config.yaml
num_hidden_layers: 14
num_attention_heads: 2
num_key_value_heads: 2
vocab_size: 9650
norm: "layernorm"
norm_place: "pre"
qk_norm: false
bias: "none"
init_std_up: 0.0181
optimizer: "muon_variant"
lr_mult_o: 4.0
decay_shape: "linear"
max_steps: 4646
dataset: "wikipedia_en"
MLP neurons of a small language model. Each row is named by its layer, matrix (up: input weights) and neuron, and shows model dimensions 0-159. Each number is 128 + 24 x the weight over its row's rms, rounded and kept within 0 to 255. Numbers have three digits each.
After each neuron's rows, "fires after" lists the tokens most often just before its 100 highest values on Wikipedia text that the model never trained on. A number after a token or word is its count.

L6.up234:118106103102109093146138150132127076111102132145202124129150143143134127101132154107129153160177146126139124120158155125128120116124107136147131129143145105092136105103143154137105116107109134133161158099093079142102109126155118049161091132142099167140127079124175107141112125153180134143101108131132139102114131141142127115096155139112120124177112130150129160157127123166115144110138133105102150153156103080133180096131176142137102109178102131117161128107125089127109154123138131
fires after: "1" 86, " In" 4

L6.up21:126121168118123170126172148109154163098109121147153112118114148137112105114152121128124160106130156136083110109152103154089132118151081132159166100139094119110094128114149146103122114116136152098116140092095124140117156134157078082131107151116111124115132130158102146084116079146141140165113162153107181149169126144123096167126135112139166149153141095125105129100141142147147113104140136088098156136143115145100085103165135154122104130137119113159111066166131121087098139109094139
fires after: "1" 25, "0" 17, "9" 14, "8" 7, "2" 6, "–" 5

L11.up162:142124122167129105118140171191121127122090136122120101182148118148138110111150117107156080151134121148154112186114133093154122109148096158135110072169110123128136189133130124155124149176080086161161166112137141108130182132104141113115140096087139130160120110098135107142150113135105134156114155163148113089144136141122140101176148114136137105150119102129127112128131142112126100122119128132111088092093166130083110120098111151144144168127128138090111154137106091126126129132116135
fires after: " (" 19, "." 15, " to" 10, "1" 9, "0" 6, "3" 6

L2.up36:182122091135095123136104122130139125110153107109143085137130155143145128126120110122159122098158178172119122155165131116150099146135161104126117117153109123128120128107139153133162152135141134129080102132155108106116118114164144111112142144107130117071099120127099195055109135113155153115135146154104114123142124175122165123171127107131116143136145096123175093136145177090137106123118151137123116137124114088164068075110156104110110172130093089143162116125131122139118122127113148
fires after: ")" 23, "0" 13, "4" 6, "8" 5, "5" 5

L2.up264:140129165102121115128125156132119127100122107112135132127096135152160106138126093131163137122132156126101106163111145109116064153161153125043111174137093130124133122103155097107123141113152139109124155088191115106144139156162191144118113148075162088168156111089131136127125102118091112097123091138118159138115150128152089111118129086114119131135085130090156120109119133171125146106165107123120139106131163164120121109129152148145129115126122145162102145129155147148125089120121138
fires after: "0" 18, "1" 18, "3" 17, "2" 15, "9" 7, "5" 7

L8.up295:122149143136132118159147117132148158109086174136081115114153113154118181129130123126076144137178138112136114082192100143141133140103083152179127133132174108108149126140146127159142135121143155122109136146141051161109132119091119039115112108111144110126126151155110151090132135162154095117126112126121141141106152152125131103139132103118102125146128104161090136123107158131129128142128119149119121118156126131121151135174146116088143112123077134112121080161117117131105117144092137
fires after: "2" 37, "1" 25, "3" 11, "6" 6, "0" 6, "7" 4

L5.up304:097139119154127139146062131162152074159154146106121119104111118124115120124161158144122113103139119104150104110129137095145160143112086102139136082151128134172121183123075140156169143147047107110110118138137124156143139128144132125160156105141128094107094159124139113133078168105100146103120150146145090110106162128160106118149124095125150081096129139143188113143119167100146145138121103136127155156112136141149117102119129158165144158132108111142148123107121148111149116116107124
fires after: "," 77, " (" 4

L5.up209:154147121119139105154162150128112153113101127121191128129121150161151133173117112144164117099139142125119172130104151110129114096119098152150105123118150085170103134155138159105096124116122125128122154103114149171092102148123162135101119097151056144123129142156118095117114140131142150122112089135161104146102121141172142139124098098131129120100112119151103164125141128103108161118129089116123175103155142139123109158123131090080110147108134164125119160169158106084076167089133098
fires after: "–" 57, "." 26, "-" 10

L4.up183:155127116098144148147121144129119156129148211137122102136119150105098106156101134124081117113187149116133125125101160110160159118107072133165135126113084133121097096110124166160163138143116122136087155146141132129125125101111110099106102123144114118128095138120165121096098147102152092154137122059121132158158088111127145130139127109113110114143144134159120144125147183087165133124127092118091150155101131138118116145172125160128115157137115104138075180155139147135118135145152124
fires after: "," 57, "–" 12, " U" 5, "." 4

L5.up255:177132154144170111104131127161125106114145105057126115127140122158096146149134133096160083122124142127142094082160111110121109136098121142124147153157118135183125154140107144204134098120139132063111155122110169136121084139149163087106108130113157105124128121112093095156115121143100106130120149149131157115139103135086101134098106109150143110124116153118116088126166119137130167154100093140103079127113134153123167168126116148104138129134127108108127123147129150101124157130090144
fires after: " " 37, "-" 9, " St" 7, " C" 5

L8.up318:097132130153095156130159092101124128095065131131117116151132139123137178131130115151134151112121127126126152126163109097195152131114123146133172131168149123095122134155126172144120119167112144136132106090137106089147110136100157094135165122126138167167138094146143125115116169168095133128099108125144100116086123116105154177117132121121051154113102127149097134138094126133084137091102133112120157124118156123146179107093102134112139125101121145143134117164164151125092137146096141
fires after: "0" 24, "1" 22, "2" 13, "8" 10, "9" 8, "3" 7

L2.up297:155146153131115082098162158161146100152167112183139129152083153109089150158154102089110106095132140145099156085132131145157141151152120180122128141079122132141146171111137177127141102109136123176119147130130144114148131170131119100116169179086107136098141113125125142134128105136146101161107158160092141141100154137170153131131117136120139121105135123098111136117134169137113116101096136104095110159138139097085080102121112116131143133108091104147122139146115101113112100096132135
fires after: " |" 25, "%" 19, " |\n" 15, ")" 7, "0" 6, ";" 6

L4.up222:127129141111141113115178105144135134121170120155170110102095178109132152115154115113120114087114110130129151122119153114139102109129159149113144113124122135145136108123138117056136141143152089154172119136124126101174171151143120163138120153124116112140142111108177130140119147116145119142109121170147138085115146104115148106119121150129135085179088159135145081083111169110119139098129102116077098121141132198105129129107129182114147157147140110155114163096123116154134132081127159
fires after: " |" 51, " " 35, "0" 4

L11.up75:133143146081104165142095108137109128153143158148069124139129123140118127127169108170147114147100097138123110135128129156136089115111111131131135124100142117124087128127170099087136139120115123138118119063113108113147144134127102073130093125146108139153126115099123168182135142136127161122152143160116154114175070114090123147104138120114160125124142096114131166142125145147148137178172138114121127131146142149093137200108178122108128115112122174091143095102142168129114169127117120
fires after: "0" 26, "2" 26, "9" 9, "1" 8, " " 5, " Ant" 5

L4.up6:121140098121104126132100113089153094152198146151130140168107149129134103142161161164126113154142094077098111121103140100174147142143087134113157125147143145164080107111132163116112119082133081174146201114112114126144130120137096126128166138098109104111138147129132121141117144110126165113101111148124144096094163126151140058140143141128105103086132118126170127093144120128138149135126113082141140122106135137125106106140111141145121140147127153112144092130146148117145182136128160
fires after: "," 36, "." 22, ".\n\n" 8

L4.up271:100108115121178126120124134125162142107172135109105132128100145125101130125103130169129131103127136145118170139131133093131123133157135137131137134115148114146090136148113130107134128110115156110146134114146129175139158075115112096092127144125077103083121163122162132091075163151098092107111115133123169135166142122129106113135097114134191148112142168125053148111135112132107098107153146126065124153177148110126095155152100177110143108141111135153099164133132128132146140165160149
fires after: "." 32, "," 25, " |\n" 11, " where" 4

L6.up16:133104152136164141094151130144108128079126182128150107101130161110127131101166146145118133148167136115147115140152107074103109153138164141140150104127107122081127150133140116107129117154113129171119123136142112117104157128091120082118101113142095125146147117137109131107104104140111084114100129093108117088179082103126142117182109153200132092154106120162138176124103168126152135132149151080098144119127154100125158148128162131121123143149167082160132126137148130124142162128133155
fires after: " in" 51, " New" 6, " South" 6, " " 5, " to" 4

L5.up292:138146113049106109112094165128119108128132148148159119102103135110150174156172119162142180094184134147141151178093145105113127108101121151070119101127103098113137097129135107131110126149138135143117124154157135142100140166094144163090118118130056121082100125107132107139157140093105122155127115140134134117154111137130109137132123115128156118130090148164138165115177135104117119144167087140143111137134101152118095149119090105169146104150096147098133122127133138147126130130136120
fires after: " in" 36, "," 28, " In" 8, "." 7, "In" 5

L5.up91:103131103120143158133074104129154092132127178135169121104101156156106132146173106120170090141173083091138139103098180119124105105106139125104137107068147114129088132085114092133122114179097134097148127153143108157123124168111109134102154097122148128112103120137106112178088143150106106147125149122152145153126081151139098126105150080121136120156118129133139114089128111125164127124129166128091140136125127132136080099135142145143103131121144083126155149124113141101157143124134161
fires after: "," 92

L5.up46:097081122116140118118086131131160106151156111139112092118107153094118146172129146154104141111100140133092150132116168107147119115126162133121166094180095142135125083160128110183094119126096123145114137120099161139131080158118140123161139119147129124113143128148122075129077186144109101101135119102152093104103129141135106147143122105108198103109125147127158157114139114164120133134145093159136133158113175131122145130132103126142079170142136144124124116107139120096079155131157118
fires after: "." 36, " (" 11, ".\n\n" 8, " \"" 4, ":\n\n" 4, "," 4

L5.up52:099107119090114093147127138081116112105124114122135102134097109148144145163162117127116159120117119123100126174139156136133154155156141142118146083135079167112107170118148143119116137134097123168144138111129140087146132104124092132108092151124132081119154138106140130111110082122118081128103105115108160170147137127116169145155102166134118100163114137157134105125121092132119185158172095119121151124117155125128163118127116120189150135116123175174111147109151088134082124140180122
fires after: " to" 26, " at" 13, " in" 11, " for" 6, " (" 5, " did" 5

L10.up74:127129122066124169122152136124157123122133161140100137137068143161069117146140132096126134136115103135103132114106135081116177108111116153093115105139140077129116100124127134170097142159097098104120134127110170130113127144091133120091140152174131123099109124110166148176183168145131131123123120142110143149145127134190133143150154084129098139107075173140112120139129125136136124112154101113139137175119127093092141100120126131127117132138126137164090133123147095174143110164144150
fires after: "." 38, "," 20, " when" 4

L8.up21:108102159169118130158128139141140092099110136142138142145127159122132169141153158130148130093131156123146130131108162099090134067148086151086141095183118122156130126161139143119111145119106104092144139108142115146117126119157125152149116079123161121137115102129138117134135140195098095120110132091131139114137094147123132128126127117145107066153096158095096109051117163155119107120140143154142151121140174109126129102090165122128161094101135145111122150140126095099093144119122169
fires after: "1" 19, "3" 12, "8" 10, "7" 10, "5" 9

L5.up165:144126131100114132078097115109085112128129106129144125131120138143105125113095105091155111096127152151086132170098156157140173120115111153131142125166120135122116149113103158106142128163134121130073126122135116137118158120108137158102081152178115155126111148137110096099109140120156113121170153131154136122125129115120171107115141115116101061101179117176146175137133165139186098125153113119112134175132135123114149121110077122124118149110159125127143112129154135120146157128146048
fires after: "," 35, " is" 8, ")," 4, " were" 4, "." 4

L10.up261:120111054140127097121103105161143135132081146132141148121098108109106099164100103139164114140174127134133181126138158139097136137183086095152110122124142127118132096126112138151080126153116151097114136150109096143101147090136146087124127100123121110129157121093113097122110156103152144191155110142118134088123113161154162113133137136065088135126103143156103146154144121134149109101154154079115138165130134140132133146152157143153108117126133160170144108154100125121112147122167110
fires after: " " 46, "1" 36, " (" 12

L8.up167:128100130113131128139166146156112113097129119130116164151135162120104154118140142105196105142133142110139153114095112095100140138106074117114130166094142102186144140158117142126134149149087137115126151108083094115115122168122111092132142109126147140171117112134112135149128130120170147136166145125138152156091124162167147136093140143137125172141094076111101094156152090102153119150117096089151155144124117114080110142120129072137125132082133145120071137100158123109109113139157133
fires after: "." 18, "2" 15, "0" 12, "3" 9, "1" 8, "7" 5

L5.up198:130125102144108126124102114148150145149119130132141096123143141159129109110126103112151106147129123110114141082132151113128163119055124137139143083147160118168135126119101100131148139180119134114089161142124130154118143145149159103127164110134125112117131102152130106107110175143151113111110148132113120109105163057133100102111117112110160152148132085058156174118154179110133095133155091104120172134118111124125150125119111135183127157154112141132163110139169191112123144145130160
fires after: "\n" 46, "," 22, ";" 6, ";\n" 5, ")\n" 4

L2.up271:135191158135129150130142163110158121109104126107107115150101099143111127088144075121157138104126143138090099125154130094092109106127145116060082106130156146123140117130084159127177109148165139154095132133122128130122153127129131152100117124093151114146141135138142156083091129109138118110121097167112113129146192128127159139133184112109142150131144135088138157101123138128169142108105127124099089139127087137161143125095139129132083108145103130166103132125124156150148142076097159
fires after: " |" 38, "2" 7, ")" 6, "3" 5, "5" 5, "6" 4

L5.up194:083096089117146121148101148128114139159123148151137127091159177114082147137114138092149108091111147091176142102117182109129149072105109124158129160157115138135114127093146111141128145172149158129125117139128136108105095172109088125135131076130099144105116154163093092116125161157120114122112178127172118134109139143120156101151086123152147120139177146157112155089136119131117096110163126094125118161139152128084101135158155106123133133149145105119094121151130099129115118119154139
fires after: "," 38, "." 6, " decided" 5, " that" 5, " ." 4

L8.up145:153110107083111150138123165096117157093106159142142133130124113122152148110173143131137179145148147106118159127131120126157138125135133157137138167102065079119127141119130142153110172115143131144075127122105126117151127114170160088092135072142099137146081139134140127092119122118121132153124138123133133149133126140141160152133125135126120099137146111141105141106193141094173146153137110101130130069112130129124074173138109108160095144161135087156101117167133140085086126123131092
fires after: "–" 56, " for" 8, "3" 7, "6" 5, "2" 5, "-D" 4

L8.up231:121115145114147127172169114161125172126124150125118068116130126133145104152180091072116128108174139140136113123123110148125105101126123159137117116163153113072128067072166099104125132159183155106133134099125120139137130152096129126139071116123118096102134093163122170135157142138122137139109131131133098121132144134090103128129166116161159142094104116159180147131119142163130155152132143119093123139147135114077107151118144095127130106133115116105141116103153159096101145124147102
fires after: "2" 68, " U" 6, " ac" 4

L4.up174:133151126141113118151168110140159184135136141097126106151121087178098124093104135126136130115114118124130147087098193131133109176118103152157110135160146104142168129128133137133084163134139121115107105099107145125123114183122125089170114102169125123103116136127144098097074172149138152174117121127130149120114121125182110120128113159120142093137137123112102146106148106109109156154113073130081112114131135151095150166165141164121115169154117102145109121117124125100149139112089144
fires after: " " 73, "–" 21, "-" 4